From a checkpoint of a small transformer trained on Wikipedia.
Size: 13 layers, width 192, 3 heads of 32, MLP 768 SwiGLU, vocabulary 2048, 7.5M parameters.
Architecture: rotary positions, no biases in attention or MLP, untied embeddings.
Training: a variant of Adam for these matrices, 138M tokens, 12038 steps.
MLP neurons of a small language model. Each row is named by its layer, matrix (gate and up: input weights; down: output weights) and neuron, and shows model dimensions 0-95. Each number is 128 + 32 x the weight over its row's rms, rounded and kept within 0 to 255. Numbers have three digits each. A neuron's up and down rows have the sign that makes its largest values positive.
After each neuron's rows, "fires after" lists the tokens most often just before its 100 highest values on Wikipedia text that the model never trained on; "fires in" lists the words (lower case) most often at its 100 highest values on Wikipedia text that the model never trained on.

L2.gate13:118103146131153109059105202112165133135144102118180113124102073121174183143139205161102127145132119144139133128115056129110105080107100151048133209102114091087157123086154116104153160078140082153100126109189121168111130147103118125102140117114099066198134172120129079137114147136099137171
L2.up13:127111163170159171120137112141130132111078084073147114127127071143123160129078162255156081109117119150133191140119152141110069152124090107116192151128110087079149138126151099110175141122099170133098122105120131151143129163143095100098080138153100178081157108144122158150146190173125174157
L2.down13:123146136151131142189130106111142092152087133091090113170120137171107072087109083171166093105109141106107177145140183138116150188117112128139120121164152079184093153164132134168101081117118142127122107128074141097137134145179108094160096147109118199003153053099141207136153122185143135118
fires after: "'", "’", " Be"
fires in: "s", "bega"

L9.gate458:138107145140104153090159136132144196127119115139139087137061106148071183078101142115142157135116157116130080136088061116072164127125133104115154123160127149100090084105182096159138096154145054098096067059068105151071121094117173121081159203121140116153171152142179138087139147080128080124
L9.up458:130123092074100151156146116150189118146117097128108132145146118133123141108088151204128143133089116111139114119136148114139156121143138087159097096219096141172126158104097100158147093181197094138088067107089143106101134162140121119114163112142148116099131150190134191162096099158171069137
L9.down458:175171136108177133151157134184144073169146141122101181132188143129160106116153105126127123211150178065110124089044169151167128175133118179090126095125103123078144127180086157119099111135177182138106116110182159123117133125136095145116103110114115117103069108163051110158107170145091154130
fires after: "'", " is", " was", " T", "p"
fires in: "s", "the"

L2.gate625:123126133123102092107155077146156076177090106109196158118058053095185155144125150114156111102059122130139162134172150112110129140140066153135108182105060109100147100159195160150095122152114189093139081148108128112174106147119075124114106114075083062129117138177099106117095164151171148128
L2.up625:113105092123108125060152092136089138193115124126119124148169182117093148143079106114147096102172105060145124121143102153116154118084134120149157169131175106141193130071150130099096114156120104135107150124138115068084186092131088121144151179114121174085140078074159161159136133085165180090
L2.down625:106164150119147116192150164111194144051136118102122093145111114108137118115106111102101135139134159168134079125111159161143095147128167155089138039164118194151090118150068098132196117098136128121114200084116095204173125104085153134134156125194136110212124191141094128081163161163088123157
fires after: ",", "n", " South", " of", " the", " in"
fires in: "california", "african", "australia", "america", "russian", "india"

L2.gate327:142095143182193120132174113109098138135122123128156123175163145079204095194128175139147117094193111084132108099196198121130111136163112143157156125143160149128110158119117160163086152152176110076128128062115112182097133124093165146179098139120168115118098148140076144205161160115144108098
L2.up327:129106134166133142155157102146151125109127127140137177123162122126186115146146154167132136113167120089115107148139126160131064098153110074164162192152128111153103138095138130134131167058158113134085112130144114151150059117115080096171111167082134100139138107126122131119133119077066071089
L2.down327:109118122109166116147096116075156133138146125098157063136113141106146163137132116120113127090106125084141162097164148127089155158081074176100174130119105168113111113086116142111114106166105139053158163064135149109071181181145183125088118118175123154100104148126137155174164172184155182143
fires after: " ", " New", ",", "n", " St"
fires in: "york", "florida", "town", "university", "california", "center"

L3.gate613:125159083126115114137113082180076072100099137153152114155072132137142107097119122146078103113099099152146132088071091112158125154122153100093129081112147238120099105152071066120114122132124136121089134160146122114111077179164151070131179124055113156098120111135120118126147085072102097098
L3.up613:096136162141162137079143097122167159118117102112094155145105123104118118142131142109182147050162084135122100081107117168188117124164127159092169164089134137085114126150199127104101094111169102086172097128138126180165168135154137159123115158136098108244110197094161123137185112071110119111
L3.down613:126163136162174135111172074124118154161123127130105169179115115110114049179118169100152153057152099134181131075084163172170109104147161149118149123113183077059141143153166132154102072098138106143171150058161073184190096121143143138143100141131103155207082167110178129117133116082124100144
fires after: "-", " |", ",", " in", "In", " In"
fires in: "2012", "2013", "2015", "2014", "2006", "march"

L2.gate207:150130136095091151041114121129121143105140116107124162122117095177053114092143137176152068132137122182142112104057093113176155148127126146133184225119145140141116106134204119112124150042143120153135114145146199110130131139129152162092125048100108070087110160059166096158140132093182105146
L2.up207:117132113096122148069089121090117132175111116126119103190067125142073134084132160163151026102119051193121146106120119109117157129132090132143138185177147139125086128160176134159142125163175100114101124152100113085108099122100118177104110073096147078128138171080109124147125184112104134114
L2.down207:109119120177212108176131165169122105161146187148149137105190170137090087146072156118177171142140077085133192129132176137120130084159087138141150077073100169082121161109093171131096095168113068107108097121148078106133131128112137146207124150124142134125152117094117143132125157167106174168
fires after: "ri", "ci", "ce"
fires in: "derris", "gold", "chris", "1914", "curiam", "briceño"

L2.gate387:128175120159126207081124120109114172154110063143137128166112165123080168124158134086126130091174112102100109150107113084113112092179194091146181139144104145136102186114133123114125141146124182120130195128118113165145135087193103173112151128148121132146067158141111160175162188163186098137
L2.up387:139106160136117111118103153138137108125128103175120098151138125137156150092127125210135131119114062157081131188145124093108117121091150062110111115145123189149053105124160149135150119158116128149114110112115121169060104109119052089145141177114120157139133135179160170063132095154105125128
L2.down387:116179156098142130089188124187155166115153091125105185138200199117059116100125104122091147108186121109137108174151159156157087104087146129124114115167155088135128161080128129112128165071162167109101161170116096099164125098147113137084133168123182126032094138133099097180101153097161093112
fires after: "'", " Ma", " ma", " pro"
fires in: "s", "massachusetts"

L9.gate168:118107114101160130082148091169129151118105136120169096114136122101152159132131173154134118094099165151120146158136103101154069118119171125105111102109159073147118107106146109153173120126174113148099087092081217111108112105126129103115061174188128106157148127117159107145088172088142081148
L9.up168:160142175107137168114148102145199146090091161129107142114128139085135079152153119152185162133082079094127140099130077167169127168107123154136071107082119138125148103150138186108115135179154177167148124202116122141115121148170129131143141097159131105139096079163137083167174089196068117099
L9.down168:124109167145115147066127105146149125104099120170143114164157078089129112103133080130138146111124150156113171161148088111138049154086157062122115217121134141099108145109101115089120137103086155151078130142105197037106116098104163110141137109084160170121168125130092095076138156106086139104
fires after: "H", ".", ",", " and", " where", " which"
fires in: "he", "she"

L10.gate200:123155145069132186076114130089139097125098132124140118147195173109160138145081194202144101137121169095162133117127164164132066124103112091129082089141194134121133096124135145172148136122080193154165080040147131178126091109150159106100090133110161111170125153089143122089116123073141102112
L10.up200:175127122189098121136054132099180084039111112191113166121103134129160106095147144139165105086153123121148130117118149119103139107043124175115083098172137145121093103082112142118169103152118146163088186129206119116122158149145127143116131156138110091163082111086153137093132183098106182083
L10.down200:081126119145120089078123171115118148171172113140169092191171088131156092177161168088127161116126167121177119107131116178125108106140125129124167050255188126141135090104129158167082182128129130150113132076117130163107119123138158119109051097127136178095148144108134088115120169170119101151
fires after: " the", " an", " The", "old"
fires in: "they", "any", "previously", "oldest"

L4.gate16:145119157133072153135053090216108123153112111170098100112120144128150136138095121094127147129152158164143081140098149146128101104160110111177087175029111128115174140157108131169180151090108102129158141099133141170117106092111152179110154126111147195140117122062151111129111116086133125115
L4.up16:115137151135126129139130078167182161182138139138101135134151190114153093171085108095143138127158142167127081180104151182113136046143092091147114130095220148163145137111112166117135082146098130102167131123147165168104075142177153127162138129097136170083128072077183085115077137144145141130
L4.down16:082131106160182102075136092163117163149146093063160121196120188135085131089142121133136147134124155122106121151092155108119140049166077113111088136169177172217099065149154108138103057146157125097195082131141128122134130143206144076125098104102110110091104074128150076125148135159117155158
fires after: " ", " the", " and", "ly", "Personal"
fires in: "back", "house", "site", "life", "close"

L9.gate321:139163165145168111094076133120090163143165127136117117124139134053130142118138168156103142101140162090138130135119135125151135153080108118114157081142189100145152117077183104131158166131069196145129143156085125125127149112197117100140134065074137176128165142111066065095107191150137120144
L9.up321:129132182142112152136145127109124105156191131171154139116108070080116141130161105134120158115107109110160139128025144094141110101126063136108096108188128170161119136118140132156100112140103092143148137173106115120148139149091139131140141134139142130235101098171119130188087105123105100158
L9.down321:146135106128173096143107118127144145124132160145118121179146141138143130069178138121136104111126222123089114078195114129027124127117165130110116135155123108137097133136135157112157188154164121142150149102174109079106141091176122114118131044126137166073162160046136071093120178105158133148
fires after: "'", "in", "d"
fires in: "s", "which", "re"

L10.gate162:184187099159160070114087110142136115140063148172138087132136152115092121121139159120084136135063140127143134105102079066157117103067123078110153057152124075112082133103131083125124143156141129147159095120126125145168115161176115138123127147126174081107124154142103062115114102183144120136
L10.up162:120173170112080133126139078103138090103128096078109096134200079092094127055084108148180147100070151121126077151121104170124115177089192129132135112098110095119109102111162153125172175164101078185168146126198118113150073166149131145154129125140164141042148135131169117082124139144184133147
L10.down162:085125126087157145141185119146090141183162162119117126122140119147148150081143170153144117128180185135143128174113107129136175181097140116120034100210142127151185168099072211153105225072143154180143085111079159153093139128189154105161126124118129170148136121195123103124126156110159066104
fires after: ".", ",", "wi"
fires in: "he", "it", "she", "with", "during"

L6.gate24:158162142116135068142122161186137101097094108120148106127123151192143214114095181159149083116080137125124121161123115121160119120148171100164112097128139133135142130169135144134151133126157130149148156140176138154180084075111115153137211095136237145152046159097145148064138075144133094168
L6.up24:136126046168111127129184112109131173097145122108156120143165093099141195153137151155157136081101181092140167156120111102129112148171125140155093119139097144136163106119135154096146135155181181151097155107124142146089149080111154130138171053194146119147073147149181192140133178204127089183
L6.down24:123101091147092145114218068070098151122145138162155148133132074100136108120155110145105150157162144134139134120131119105132103157159106109171154167086115086165119145089122096093143076166180123092118105164122140083080110133135186129151086098142117102132173083167121131179103229195107108118
fires after: "\n", ".", "=="
fires in: "in"

L3.gate195:114186112117158131166146128106123141130055062119173141139106125106125113123158156175175167054146172125149100168079162206127138170088122132156132105140168162152165142107108100110150105126160065135092163084135081205150123135112096115128135182142096174117109150180132148107144163125082195110
L3.up195:146172132087111101134084144183129146102109115108080150124091097164079067166112097160125156127158119107138113168085082184131146129090155092135122149125153181149107081157135128150124115104182084154119163146162119155206021134096095105138141183025078170098143072156120090110150127113078166123
L3.down195:111072076142180134085131124054148126163128124148205123091123154083169145112190166097181080069112165150148172101127194113092126174093140140094107168156074054100169134085117109097123102075097161121122147098104112158073187130174191148118152126167161123107092163107128135100135153141121124118
fires after: " ", "ro", " (", "s", "ed"
fires in: "born", "crossing", "cross", "and", "crosses", "near"

L3.gate599:201115177122086084104098074119138147121094063114167123088115100114137195100111079189086151140120135195097140103056109105092066075085166121057154114126163122154168134153110039102135136164134181144104143139143122153146078141140084054134161155162162120101062172109149136110169161094140108117
L3.up599:150154148136170189087093160112135121115126128142136088117129145153108164086103207114124127163104116108112167154124129109090152098205206150203104110178119166157101132108133091170175160121139154133113131147111131091127130114156151170141108139063126078147107102165147099216085133174119090150
L3.down599:146160159096165138107106122111115159105144138107074148176181146169129175113064163115158120180060163106155156148135118130096120105176184121163078007151114141171127125097116135149176101110219133125125114133118084119153126110188096094108117140050109165137123095109088109174063094153161093172
fires after: "'", "hi", "ro"
fires in: "s", "across", "this"

L2.gate126:162174174143113154105105178095175142105124170121190142139044176133102068079127173106090117115124183095086118132085155125159140101111121139175077102108116130153149153107148114169114121109142158101093124215074133142046158116141131161136185118162148109127128157089125150148131189136112146126
L2.up126:165151161167099130164080180163183152129137129096133089103036121139188138095145165164073107154087144122143139182100137111143178105153131095121122085107118117143108134121187115171119152118128133113051084121097174095106132113182114093163175120135108183138090200147086155093147123110095152119
L2.down126:137127151127153134110144120124114116130069137129148153122137165109074054095119145144101098094147140081127149127136124146126082127127079142130138138110083137205157215143127134136164098149191172145097121204116150161119138141129161144187181074178126117098190156098194126193096144152145129103
fires after: "'", " re", " Ba", " Ro", " Ru"
fires in: "s", "hospital", "basket", "resistance"

L3.gate692:093139147122152140107143088147118148131145119091157120132111094184204150107139080157131161111110097122133162133121048120095064161121117046125172156144106148070141093129148128137140149150116168083124087131137104135125123125155168160143113114122085119160141165201108071190146133065133123167
L3.up692:091124171152175106126157082129145148154109086091124120170113135208183104152130095177106140076142090090191159134156099146132127195129075119114138182141124101135102087108162117089148050127107122110102093105132113111129127148182165133121150098118048065122165168119108135173101142129088153172
L3.down692:055105159089169025144152079133152119175126139121092139181127124157166128150122113124144110092121141134167135155106164158128131162131104139112136182109124075160095111075108140125119044111091077131148133106144119133146142148156142112100205151129080073072076108107169166123122170180116117138
fires after: "-", ",", "|", "In", " In", " |"
fires in: "2012", "2017", "2016", "2005", "2013"

L6.gate256:092206176081156116147171150155154143115149131140114127148241161162154153068108105096157174124089214043133122068145142113157135128129114152130163110177161225155161069190129145136137149069140152177131096106115126087120120114095104106116106125163141098073138144124131158126109117143134095144
L6.up256:134160134083126146079103124221131139103145132171198145146185125077095188057112118093175117130146152069130123109190140103079125127159172112115177119157131164126189090180094125114093142132153170122137077125117185173160191085121085109136117174148140183101111096103122123118146152128121127099
L6.down256:102132112194155151165119114161145151124120184134102125110097137151141084137123107163132154184133118106093148133098125209144159133104113118110128147032138125121120139110135094114143131167151109136079180162189105114047105117113157185149164070096146118039183103125137089120174162137118160111
fires after: " the", " The", "."
fires in: "they", "them", "band", "themselves", "their"

L3.gate164:119158083131129144111097126120119106077137178134162111100174156170145162138102120142171157120124089083146115155056128073143170096153156137155095132138111166125141076148133129149085133198121158159096155139125153136144108105077139124196153073139114186082100131161085135209077115135152105114
L3.up164:145144068161130149135117134144108098120139115134162102118055056104184143109124127118135149141124063170078143166164151137146079063211174128140124138167076120136108138131119102139122175094133134125164127167103111140120077112145083139194102132159139104134099092214102107125114131133097107161
L3.down164:127140089165131125115101097108136149101093144116192097108149092105176182135124136119076099101124127115158133104098179068138078127196171177165113095215128150142086127110105087097142197091166207164178145124159134099171138103165140071123154135090112057163107137166095135157132188146098109173
fires after: ",", " O", " A", "A", "O"
fires in: "and", "other", "athletic", "adams"

L9.gate212:163135147179142167123099142152161074097103152085091136148135097125141136124093179128085141157104162142149093169099110160021168093140140123122041126143173146124098132148149115120150109082066120134146185108146120112148110158168119106123159108153184145171059084136148077131199116110129104117
L9.up212:148142118187098138108121073153118096131110117151165102150117078136094161020106095098155175115101172178113158150070105160092162137105147086122116157133156119138060075122117125143158118085092160149128135109112159075115110128169157115147120129129150123149120143104154045061140118094146137113
L9.down212:117118109070102113154130169108114115125143128151160119161180081142089125109127099122164171111115140100094191124101108170150124152136149129154071087134151165154104062119147184102100122134142162154148142155149190072062098100155183112151111117218144092143177130094170162123130130136122103147
fires after: ",", ".", "H"
fires in: "he", "and", "she", "also"

L3.gate334:118172086130149163103096133105150115135097115147169109197166132116137084126110172082117110087007109083152152131067123109139124144145112123127094024119146104107090131086145145091119171102086078129172130116112151172122140045105135096112106131133102076110143046147163129153117134111125121104
L3.up334:099114155144100211119140165096145061142137098142187076191119125118107176126127156099164088121051146151110098136119150156108123107150047121119123147114140180140156151048171089096142096059070087122128129115170139128072147117112129093152121100112101126119190128118108082114190210093099142154
L3.down334:085122038119141127101146144122077135119131123140111099136100106158160172153132179076143146150085093169119110102117117122152130087144103123130135186148140187112107054073150105150089086091096117103129086137107136099134083090123126165090124174102062122167189146114138103122166188098130153118
fires after: ",", " South", "ing", "n", " in", " the"
fires in: "france", "african", "australia", "russian", "australian", "singles"

L6.gate464:136115070096109095137156067125065156121053139139174119185171106104107168161167153131174169095101132139182114179152109155078112124151095135151151071207102159147133091124175154135109104081115105124069156123145154109159106093114116118148143130166141191127174123152093164112092154110071086090
L6.up464:135151134105137162164123071154141105149131174118158134104188178157160164127110132046174114139080085114144119136185134110099138073142164097121096156151149168143134165068156165110149096118152148082099126075171117105147131148182063152109116115129128156135097162123145059100162148161147117140
L6.down464:179157152139101123105106205069139154109151171132127121095030131145170140110097127153112142070158148143085157121113163137144123140086170132081142173145111101096147119178102131138122143154123092145134119139098089118123149133090085177186126132153116130125075101111108118112050137116175173124
fires after: "s", ",", "ed"
fires in: "and", "or"

L2.gate138:124131144128126152164164146157136145137089193118129074108088120146107156142101136074108089147157093129106101107117090135124131102148083109100168179152171095142004134152136166148091152154180200120128205158152158155148149088187123165142118092078143120156170177088136136101149156092118124109
L2.up138:087128138160098206151118131122098141113108126164152128119082123130165138133137159108097073116115108178105105112111156134156150134129096127133144126109117129207064167149134125143139092125138125139100163187122174137155147106159126120142155092086120092107121120096091150116133182109179181126
L2.down138:093163116151091102109144129247161097113161118161109148146168182139111131098023124191156148130098131122110133067118167145156137174074146136131154178123068132135176109172115144093164097127112114099154099148128171112135081129101168106140161149143069123173145109132144169188180124175139154133
fires after: "ri", "li", "ar"
fires in: "derris", "garcia", "chris", "curiam", "muslim"

L10.gate594:157132164096150089053067149138136085119151105150100135134132109154094115116170070171170118137151178173125176136083137162166141086100143081207106081146096154064149173175105125108142135137154156152093155142167128151166148115119138104122146171110156096151146157174162097044122077102158121158
L10.up594:084124118071173105132133142100164103134135159166189149116106140140134085133159078062166099126136145141094094106118127154083172084102124080147096118125084173083097156148139139109096165166113136115150146128106176091114130124195143052114090133105100108100129148131205096141119093119135031147
L10.down594:100139161095133109118113108094125133142152085123157107149134119111156160113107167063126112133151120076107116107169117160102081111155216174137152104174159125196132080138150163166135109134095154143177117127085133132092092090143116103118091125127093144143123117083117185111163205129120147157
fires after: " an", " For", "mp", "for", "ver", " Char"
fires in: "any", "fort", "chart", "attempt", "effort", "belmont"

L2.gate753:098061108140135159114149111148115160141100128104136146166174130090123137158088104121204160056153127106144134093150178148114100154112123177135124101181104105115138144064146150152093143195109145151172149099112140145149123086102168132114119126132103094169145124135148111187112099149077149169
L2.up753:091074108165126113123123105198137153135153149146109098103153083101172142127109180140166123107099165064128130142142081164087126137099108125138109147090107074140094101086150126079171169152082122180103138163165156074121167049066102098200144144118128101187159141054137070153118084114132183146
L2.down753:107198154111105095125211097124137105105125152117123168150111200079105134089124076167118135105138117114145131141107187076154089144127136124055140159162157177102154159153115130155143085133157143086139167083136117173115133162175126111061122136164115133082122126221112154124132146166125121115
fires after: " New", ",", " the", " in", " to", " South"
fires in: "york", "florida", "london", "african"

L3.gate96:118156163167109091102114107134095106050134119122127091104083131144119151157121180120098101138109161189089160126107166135093078066113146141125100085106132129136205119135091088130103115129151092175086109110164149097100124113152129115145146195120127122131094169107130113198146101145157140152
L3.up96:142125095153120122151141147057086161120103115188237170151093160100100142082153142088079098085082142111134132153130108079109162097143105115147165133116177073108111118077116091153108185162155134112107140121074117159080143163070128107110156137138133134112140144115191168115082168139164113055
L3.down96:101134082157133157127144092069151176142144168168070153164141126109082180083178152061120114103080134168180166175139098114131147157114107157161145109148117045155084110122125077078090165107154180155113063141156136134123156142121174121091142146175089188102124049103107149149111113108143109094
fires after: "'", " con"
fires in: "s"

L4.gate96:108141113099151176109166180108108112148127120139090141118179112149121170079162120114153165115134136115145112192141072082057211171153106143112124146118133125100109121109171145167186138095121101151092136111098134135161093125095170138149125101118124086149150122137174154202083116114107132161
L4.up96:145093177122195074119114061145127157137137162141112148140124135103140149131106040138083112166108102109121126172116145121103108155081047106112082115158081141115187165161098144082162088191100179136078100185148148136082151096181128080118147147215086163091077142140112190143144105143105171144
L4.down96:141194120130086125126148147115193168132145182129134118183191150086158112128198153169203124117102122158147125073153136141089134075137120141131105132143161083128069149071055101126137154171150103174158097101144100101143145137106146122134080178114115149161165122137134100177153135205151096162
fires after: "."
fires in: "it", "italy"

L2.gate573:164112141155110107114078153147167133089098072103191061132055133119114180090135172175128121183140149161114145098067135114078123156144165150180154083131157101153173133115112076153121149142132128171076123069081183148113156047105199105106149159153132165142150124166130151154109166160138146134
L2.up573:180123189131089130087082089118252117095098111092154046123077135131140163097120159115080111137123085130141104147122143075049125152148106119123132085141119103163155123152142105158141138152141142161061091082116185124117130087150158096136105169151126153127152144131073114178096124174183129129
L2.down573:130146179126110201120152137163138152158088095102072099139157130136107134103110109121117139164146138104126170137106133146119172188124124134128113131194109110162106201136111112158196092092199152153120114131104179117134170122194114123169180158171106196065167155136111142191091119167144104181
fires after: "'", "’"
fires in: "s"

L9.gate77:112085107114118131137119140154225133138099113082128137101083080092095131149119112094158110168134157149139067112111133052136135071130153104093064086130168127098129139107151041111110092135080066124092118119062118167077095128154122098120182139089163141121158145145162096132178141130168071155
L9.up77:091116085111129174085143095179125098071149141113157081097112111094110094132098105207151158096082147062122101081106147155151125126144162090124112097137099134130090111100111136141099105130101145081144132111095094097085126091099116115123174125145135140097119127090113082115166136153147117136
L9.down77:167177109121104110131093126093136040188106075147058097110169195137127212083109111099099143172119105077087088125138171144130116135130090158076116129161100093131156134149162157130147136103181138103125076129212093162146115122060204124148142091163209134116167125138116136114141150120154128173
fires after: " was", " is", " as", " became"
fires in: "the", "years", "s", "then", "party"

L2.gate732:149123176162109129065092130085166108091073118120235061087093107105084140090108179128128109107132133175088090083082125110122126119077150119116151091150166090138173142094136073166080101172155129145083192199093120136063129082129167107085139153100139103141093136082091196111194191129117142131
L2.up732:111173151127106167105104098127155120124131088104134042104086131172147163094141159111043126165086139091100159123148114061105149127135108092125140084164105112178115175151111128141149138120141205200044105155106216112143175177152098127166147126147096111115124168158095156153109134179172141123
L2.down732:154146181159119184123145131142169099108105106049086093121147114182117145105098183094120086157113139110085134150151139117147125136139156207116144118168066100169144185142125108125155078119226203142100067150123154142142153098194141117153129116131132129120139158137154128171095093100161139133
fires after: "'", "les", "li", "hi", "wi"
fires in: "s", "swiss", "this"

L6.gate762:143122075055167118146145121126077111153125097170085099147120120169185133129122110130124133170162122101125148124145154120080070100104137141134153081153170219122155181178117171172115124120090118153135156113120146140178076075126152137097105154155162128111125167149108170088132118142112107146
L6.up762:161127138182121138144080156104106110181110180152120196170173145106137091103101170164224159125130135118125126109145131121147138138102097159181114094148103155132089096162085121018188187195104079131142175103085145114070155099134101128181105148166175138128151129155113140106109111168147118112
L6.down762:112106152071102125137044104115115109070156207094161138082104113110133099155096103129168106119068083105120107140122158107141157112126126116068132050092132119064101106101157112082162146156140140043129109126111113105108140134090108098099163157192121088173149080181128120151105087159093129139
fires after: ",", "ed", "c", " out", " re"
fires in: "and", "outbreak", "increased"

L6.gate644:138110076081116094171111098112110102144134104169166169097134154157163175110194131124146093117113193160130132162133149092104131107129128166067114143149117184132138063113101108112185133086143154128099112075065117149108152092070100160059121101177187083168155175089150124036100139190132117111
L6.up644:068144108100142130151143102130093126129105161144112121074111127108119128125138134187119143127066168150100128128130113170077046162132112153164112113114106128113185121167139135131110169104136160115103135125094197127071074143037119128143158143178195096182144169125066126138112129112103071182
L6.down644:105123125147127105138144106148135153169121096109154160080181140139081151104124120149137145084124194170102137154116117122120116093104127145172143104112197132080159057143127108096187150160177119125111129077116142176081133108125099147088050114104121129082181134138144097117074180155116182116
fires after: " the", " The", " It", "s"
fires in: "they", "can", "there"

L6.gate752:085175115100147156063148104130108148116119176147110098123193132145165165059109135146213124118070161120112068165133148082062117151114091120106115128157121189104073117087101137110195163059085160175152117127107131104137122125169066115132124171153199105087131138099092175174116099120110137113
L6.up752:142122141168154108092147180132143125078146094157117033143136095137154165220087116150195115193133105128154097155106108154086137134142062061152093132135133164125101130084128111129103109134145137119122157131112108115136133127132147120106146073140101071069232115100141087126114119077063174212
L6.down752:133122174102138135103180193144119160173206179120162070188126080110158160193186114161102115122125109147155108126155147140144150120119117118077129152188144141098121125089108116174137115160112088106136147126152153098115132132113165105080115178104130073104120121140120156151074131109109072101
fires after: ".", ",", " in", " the", "ill"
fires in: "it", "italy", "australia", "canada"

L2.gate213:109116110101136118139145129104132187077165159144063115169114097100147099184130107083091093177065110109164135126112119140072181126119085132208132123153091124077133117098098111106113157143088113138112102090149128119067168148082099122167132121121095127163150087070131118175107086086110136103
L2.up213:092153106151210083141160079139106177140137144125080166164165161105165093160164117128104110086122183092111156095138109176102184115169133127181101073164142123125084133138124161124183136114128111156144121049135131123082172143099180157163112137140074121112176098088167099171098131131106192124
L2.down213:093149138162153133138143074108173073147093084104159141090151178154106104049119154174146118076138131089116100159144121138142056156101147121094154168094186146140112121139195160119189120147187146109152126128152138120151139144142154183103144168187083147078126156201138131162131135198125175142
fires after: " United", " New", ",", "n", " the", " of"
fires in: "states", "york", "florida", "california", "japan", "washington"

L6.gate17:115133154118111149122113126166120126138080182113032091127128080158132205091134161131119144151099169102127057091093077086143143116061144127143120107135117200147151142174060099138167188147136095175114054096109099171133122155159097188099165100114107152116107164168140199149208119100128101150
L6.up17:083156125117104096133163159085197101155127129113139097099153087107094133188118141094136187134017105111105133088092116096186163141131113154163107108117121138107163113145173128116084120117185121142117100112152137118109125113155090172147123134073136105100082183206176091173123121158205083107
L6.down17:131168140137144087135160171132130115145175142160164106063144155137072131161106141136121127136042134142100150143130151133153133159178084116148091121135136167123136142135218139183102127115176162122147217141190190105129150136138134155119126180119121069131053153151143117177128165116134108093
fires after: ".", "-", " \""
fires in: "the", "they", "these"

L10.gate291:114152102121141146075143138136121184119133126135126137125185092072112126065065112099106090151077158132142152153085149109195134148130085122073133170075154127070069082154083133157156149084127195132097165124122214112094137131149122108100180126135128107088120099126171137133153135144073064154
L10.up291:092057102106200113068119153118133115083102119152144181147123136130173122095138144176106122108067122163223182120142153159081131118138171122127101115116126092183116094188152129169111118099085148168144133156095142113099149139157113102156181120064188100147133097142137072118184160161130088116
L10.down291:086174164107098179113119165179119079145101122170198137133110146136079139115129155092114166144122173095143152097157085107117084113082130178114118154112154151106142119137163138086046127116194112149080125159100102153170077124047105091108171142137191173130181161161170134155155144126089148124
fires after: ",", "H", "I", "u", "\""
fires in: "which", "he", "it", "graduated", "also"